Weights of a small GPT-style language model, trained from scratch on English Wikipedia.
Size: 8 layers, width 256, vocabulary 8192.
Architecture: RMSNorm before and after each block, rotary positions, capped logits.
Training: a variant of Adam for these matrices, 868M tokens.
MLP neurons of a small language model. Each row is named by its layer, matrix (down: output weights) and neuron, and shows model dimensions 0-127. Each number is 500 + 25 x the weight over its row's rms, rounded and kept within 0 to 999. Numbers have three digits each. A neuron's up and down rows have the sign that makes its largest values positive.
A block is one neuron, or neurons of one layer that tend to fire together. After each block is what it responds to, as a language model described it from the Wikipedia text at the highest values.

L4.down60:502501402495511490469469514527509493499505467491486526469533504513527487508472528514479547482534508493465521473534507543478521499510542527461495510525488570528476468466505506537510487494471490509484494492532498514553478496545446517483465503498476512528496502555502544498464454479488513510494505516465510516523493493510482537483483490469517529540520529491490496510480541468481466479489
L4.down74:505539482486519511504482505515502482426481470527513493441529506461526496491456527496472531507472509493499480490496491451478544513503461499525495486532502503518447526500506532547511502473462477510461490505561473569511468473466501488492447520488542524481531499488486498501508490468532473509527509524523475451489513519537464534493489500505472497458483511514505446464537490491495472507495
L4.down139:521498499492511548501529522508479457498506526505511532474502498494485528491519515521507535506442521528502458461505492510512521514502499474477476563482517495490488467572490522530481497552528530528516490493436521526495448555566492492491480473530495496476520492519487496500508505516461512512518474526521508519519482491479499542523499489509493511470493489474548497519498487540539501544482
L4.down147:519528493472537520490500494494530531532500493479536516501486476478511478458499476504495496432485499467474564488542491473476499526487527492523533456480523475510507475455533522497522518530442458517497523515538497503492469494500491499513476513497521486495492468516526503470436465494454502470503531467544547467516470495464505521475518514469504448501497516514483533484466519553482543461486
L4.down205:504489424513488535488485452516527520490475516472499537518452513520511507493473536490473504543480466501500478500571474512542461504497505492463476540501504530508456552527468487523508500486501543535492505520507478528473524501598519486513483504536510517527528511539494524531501486527479506542531488488521461516489510483520508451475498504484489533493505522486457494466511522499497487515497
L4.down591:525496435493520508498475511541468477535508486484531516512496497559452473466471530544455487545531519515479494515504482462524488490485548478535485498471523509455503463510481529510438534473531545491524501472471509479474509500505473519505521509489505454527457473502500495480514506465501503522517509510529465438466487475507499498509474478488515506505484509503481445499512490499507495499492
L4.down701:521537454487475497484500492544503517504455524481548523482502485544467515473530556540478496489497515487531492523525519482478498492527509523518507487499489481520514527453547515459475502506497518525471491484525554524465497492463546472495524509510485513493510519560511464473510496497513498499507501519523451523544494490515506497488505534535486504496494479504532453466545537464499497518523
L4.down752:493517420411460497485525493491530491523512482496466503550510479497493524495458483518478481457491451516507527519533453508544507523512519479489485467452521499532476514474482476524527519499503488515473481507428448473486509457534483521480534520517508498489502491498473528455501506521494507502505492484513509489500478518540497551489506480478511501482505493507518487539439489519496483466506
L4.down757:532494436536496459482529504487459524519529528486538503464481475511507493486504477513507520478507502461503525476530506470510467547517464483482541518471477531499484490535515529515497547525495487520484498474518498500502488538527491515480508509512496473518486480505483472518530522446520532453504517517498504511502470428523515489517507526531510481554522473526469467512499513497452442484481
L4.down816:493508470460504508447483517496523525442501440488524437503511530502495499541454504508503515508491546532515467509519535426516525426512503513426495478478479539511483511499494518507496511471458495514492463524532515497527526510519460493458472498506502485468533497517483536517400527493499480464560483505536483506529508491501485469473510503492466495487475526509463483500526490533510435515455
L4.down842:503518442456532491489525477468518521485504489512498472521499481505493476529510429498523454480448491498495469494522502506521519511476515531487531520487532461541512481522454531527534480473479524474488512508473473524517495489499525506471519516488451475486486519511483525469480480486538530492487537513493512500477514478500518485528451499539468523445504495457522516485514469524506500514519
L4.down873:515494485516468436524489535465505519488501505516534494470509522516505481510500477517492515500461508497495580509513533500495460537520475508509543532432502529496512497511557482469513483492503505541474510521556538502521518516473466489510466516499527488511514494526534477502518519512531537509491529536497502518473431503480565520561507475499522505508518507534463553475530483496489511515501
L4.down880:447534491492504480491474477442452478534506495525556495499508500509534530506463483501470529566492523502473475496509506525503511500471509485499446468515506466488511536488475499507492479506500497504505490497468505512506478484488545485445518491496482504493476525533472553487479482475531460457521516522496485473522446507452511487438501495504474521547510528474497562518501525486497475455494
L4.down886:522489467483518495468442502518477522485490494504503517463481507518492527499483513513528478498539541472497515502504484445516525499519498507537526513432526490525493514463497525461468495511484524503587494497508516548468515473533494534501464518488489493512486505500455500516483523478556520540460509510517469490498504551516503499549521530513510517513488542469500435509480464491526498486536
L4.down961:519492479457512522495509522519495521503507484471494492508534475518497498517474453507516455515542518491564487518509538466528544521462514496475459496474469534463453521455524498501453493494434480506498528475485470475491527480557456474503524522510487473511527541481525501502456487554514529511495541479520514465506512540531554488477542477494513483531504480474505471500507503484500515510482
L4.down964:550491389497463510487555511494469524547546462515509493493511494504525521503493564500513511461498467519476495479455509470512480500499557487506500523461475520506485495470526565499517453476481524476472437508437469500511475471499491523472462480498492492527486496497514529473485534488518503503489521536467511504503501471460501481541508509525520535542512515496467530500480503529525495490511
Responds to: Opening quote before titles. Opening quotation marks or parentheses that begin a title or name, mostly song titles in track-list tables, e.g. "Lose Your Head" and (County of Norfolk).

L2.down835:516477505461529483515473463494507530523493499486514477489513538496496510467463490451490475480507486513473476502488535489465465514497510517493506504477531478506511485513495502480512467510473453516494445481507546472475477474523464448464519502479479490478526489484462518439508489522455461528478477497485495494476517517501495475466482530522492509524490480502439484510519514525470519482468
Responds to: Word- or number-initial piece. The first piece of a split number or capitalized word, mostly the digit 1 (as in 1/4th, 1–1, 1,500) or a lone capital (O in Oirats, K-12, Tahar).

L4.down132:507532531475451483532482521502515522466511509492492513511519537483502482545508556512493520495471516514523485480518516467457504487465479482487550511547475497547512499521500464503529438508506502489488532468502553461500462543523492513519523506565489486499481512500489518461466476468484514501516501529455508472519521507473510480464463499498514496485491483519476470441520523532528505533520
L4.down194:520447415485486452551507501520478518506523476500485475466487512524460494509476493433491510499488494491496496515494529491486518483464507528507476478517488525503507474473488504465529482496461508476515477519544445512502509509449581442506498505522529475498491502448492457466531533489473508508528479513479484499443480511504476462459522487482509510494480528482480445484484486485526491518540
L4.down198:552462523464512486506473496480461532540534473481463521495478555527485466507491498503499497520458521511506479510450474479529497511492483508429462470508512459466503430497492512529515536517526480509481510508507437511509510523514465503488459460471486476521479459484502498476499526518498513505487531493490469521504514505501492506464501502540472478494522501509485432492521504483491509516476
L4.down222:514530485481514514494512507511501517482518469524540484483552504476500512481484448517504507501495516484506485475534503440539493506506477474528453543521519462497505533495485492523471498515463486486491490527545481491517477506487492490530474540501468513465523458502493509467494499566529484465507521507517543523485461501543496496530465474493523455502548482496502454508536550547470500506488
L4.down240:451507478482490508506516483465464491473493513461496501460493467467507544511539533500492489523479463485510483520570495428508499534524478504510460482507464531470505544518473502510489510498456479521497501508525540482481502476534495467506526559531494461512486528465477492543523506523501520534517502529497528485502542455516475532467473528530541489491553494496486476481479497534523523509522
L4.down253:529519476493490524479483481513536473510489499488493452481463496540492477540500502504499473495509496508506541538501533470478504541502482481422511498473488490514476472458501490480496521537505488464490490536517527501487505461506512494522452510461504475535495557529498496472559510505509529521494480534468484484525485505520489502480467487484501475502512503518484441522491491543454446522495
L4.down254:475522475530451515558498512492507480520499520523492450472499503528515465501491469513546511510511490482491509503508521465503480495458490513484500493521472505519481510471526525518490565515530512530484474462502524515474522491471479486514457500526534494510508525475509538512501529527519460491496460527500510505476524533544470483521487493523475520502510479488489495468537502527529496435501
L4.down347:494491542494483527500478538490474542492490483465494457452494489462509506481562485488474506525465526549532503464541498451504520499500495485474503500505486496478503499492521531495552501452460504482470501539527487486478477530492489503525553503488494486504507535505500517459467498499520519469528482511519552525498508489535476485475515493473516470473508514463504402479521473511522494487490
L4.down628:515486518517481501511504490547498483530497478490546524481529504450501518463501534509504489521479513523509517478503498487498510487464496530533506456449498521508515491485516489521480472483472515518471460509498521508514513456477502488510521496523488516511525510491483469486534520483465484501514476518487496513512480476492515479500551498506532516476486512491556451466494477498500567515458
L4.down647:488493564504522516516450441447461546521511507488508484500512518471522499522540520510449532507502529484503463504487515492471472485492484502474488498493541499501475506490473552481546501472505499534491534477504468494485436490537485498570527512517516509501484477496495493477493517491487527500508516515485533523510445505525455471513544478504503475452504477466531409531490478526499514489512
L4.down714:492546519529495459467424453499480493475489465463473450489546491512513491504485494492476485443492519470513499545449497467469504520471502525465462505487504499500525522492473502518489463489474533498495494534464510461467518512520518498505495517540447483488510484483459521464532506476474497509512489480456535519512509485473509492504517475476494506508496439472505520472468515537478526483486
L4.down785:481493592482492516463498522475540446503506494467468511470532514469535511488520494496510453531488509516511516476487496468541565501473504519519500492495502521478483486458485537495499552468483544494476508522495491489486532522552483489556513485534504477526525501520522475507440509507464515473461515515566541499508490518504515462489484473501486469492504493505461474497512477462539498494528
L4.down804:533492551523466467506496483483503490494482523513505522497520478490489532508519546507498500482527454480468537490524512486470539520503504519498521529490490484520527496513506492526542518501500463531532493517489486529513488520511493505512464499503497435502526533541496463550546521504528528502488520482506493481520463492489456500466497513547523506480495510498456488542483499503515514497518
L4.down812:507441498479531452509471482551493539493502479528487482474521520501502530453462463524516420510487453507563458540463501483513499474485496500564445524521523485496436528531512461475510444497493499474528477516459537533498503517467465478515520514506502535494478454502506503512444498504484480521474538511527511465492494531498470492524529492472477507522484503453454484467484481475483525480485
L4.down858:487485571458470496535483520519488493518537490534504475452449507535511533546515495536519507462463498506503528506478511480532457475511520475512497502539520545495502493505508537454510424470528513507488492554520483507466522516512493503499535492526491477515487564489463466469520555512533547551521482531493492504487503518532520472492507514510533482503557479450482489511548500484498516472486
L4.down889:511512527449471487455479501489506518493478494510553520482499493493473470517487537505453502497455496488483491502489466458544520522490475510453543473491497509502508479478477519513508470494510480499496473456508469476510528474492499538496475519478498506496520536528507452566476504486485539488495482505489496528519500473493543494505469460551502457569506485520482449481523493501493508546490
Responds to: Leading digits in tables. The first digit of a number in tables and stat lists, right after a cell divider, such as 1R rounds, 1–6 scores, 1:15:14 times, 3.45%.

L3.down414:544514506495455518503476512540545513493474507494470512463519519479472462500518497498484546517483489492454563512525510491496491527475500508499511474491519491502506526515500502515513507458491534503544476482536459512498514526511520502486499537490473526516553513486456497507499517543539488471510497477483533484515561537535474523493513446508523519484490512496564511484468541497550501498480
L3.down499:517491487505496528477510515485506508480512523464510511522512462505524473484523511505495488498469538493504501508548522502505515530514537510477501511504522538519457564494546478532493500503432454493511468504450481517514516479495491497496484506484481520485520464519512476496463508514541491428523517474514468480467521473518492506532518507511433521458514506535517496508492528529489470467483
L3.down916:484478397487524487486510491485486510491494547523504504556480500482540499507548457521486511497494528511489487538518503441497466505519508520506513452526431538450522500464497533513506531500500513490501523467534517522491516484488500470478518518504512535526533466531523510515430503470503517467497495489517529535504513483523529515516504543541505509492504518541505514522523460521500521474502
L3.down976:513512493467522523514496503508503466491473478515542537485518490484513511482534489525445531496486486463487525487525505483484523524498521504509499493525478517506497548463490485529477506503496497509530482476489524531503537481521511504500490515529497531517466528527503456493515498481512500457483490498502455465508538494474503500568545492525514472525437480494514510487521507456479517518508
Responds to: Opening quotes of titles. Opening quotation marks that begin a song, single or other work title, mostly in music articles, such as "The Last Waltz" or "Sex Cymbal"; weaker on "to", "i", "/" in other contexts.

L3.down467:459509482492507525503490483484536496517503435489539513523512495500503527491480472473508503502490505485492461520484499429508469525522508519510552491511476459541469479508520513493481505482511439501511507474507535485513475569480474471502521510497493481506475504460510543516470521495469532474474494539506514506496520443494476453475463522517475541479499471472487541477506519469492524513533
L3.down529:483485450481501497475517490501516519517469501479477490501471455502561483440502486505511520466499562493476505478508481543494492540465534520499514516496546511468539513518510472496498516525526470475538509453478502458502500496498486530555520513457525536508487538469498493513509544445504481453534502482506549471522507517525497529492494480494511567494473498464501554485508516472496469519538
L3.down710:509512512492508472492464503505487494444504508468475485493495508483471462480481502493518497475470474508493454521484464552500495562469495511519512508504496517519514444475474501533525488453489526466522504526510497516480485564469508484494506490491476527538512516507490552450481482482502524519487495495502528498529461493500448472506516476470575503517506526493507531479534494479454479536513
L3.down769:532456504486484492451485478505511501491495516500498512521522477497495465482488508479516485511505520491543462497481476477503468544479507511506535508500507480494484510489498456542494487502476530513544502496485534461494509530513508473539511500517491492557523510470510514465541469516472457464475496531491504480516504468505480499519460471541550526535474503497504512478495486466499480512507
Responds to: Two-digit numbers in tables. Two-digit number tokens opening a figure, mostly in table cells after a pipe: decimal scores, clock times and thousands (11.02, 11:00, 17,342), also ordinals and dates (16th, October 16).

L2.down120:515506481481486542498503532462497541516489518490546490500472502485490523474479431539477500489524491488480497497482498490464531480467518497479510503505511438512481493511527503503487520499472490462468494502453492504467476501497516542476471516548520449482490452499478510477470496445489490524494513510481474464499492483473501488520504493494546514513540530472543522519515513459522479513509
Responds to: Be-verb after subject. Forms of "be" and linking verbs (was, were, been, is, became, remained) right after a subject or auxiliary, often starting a passive, e.g. "was born", "has been assigned".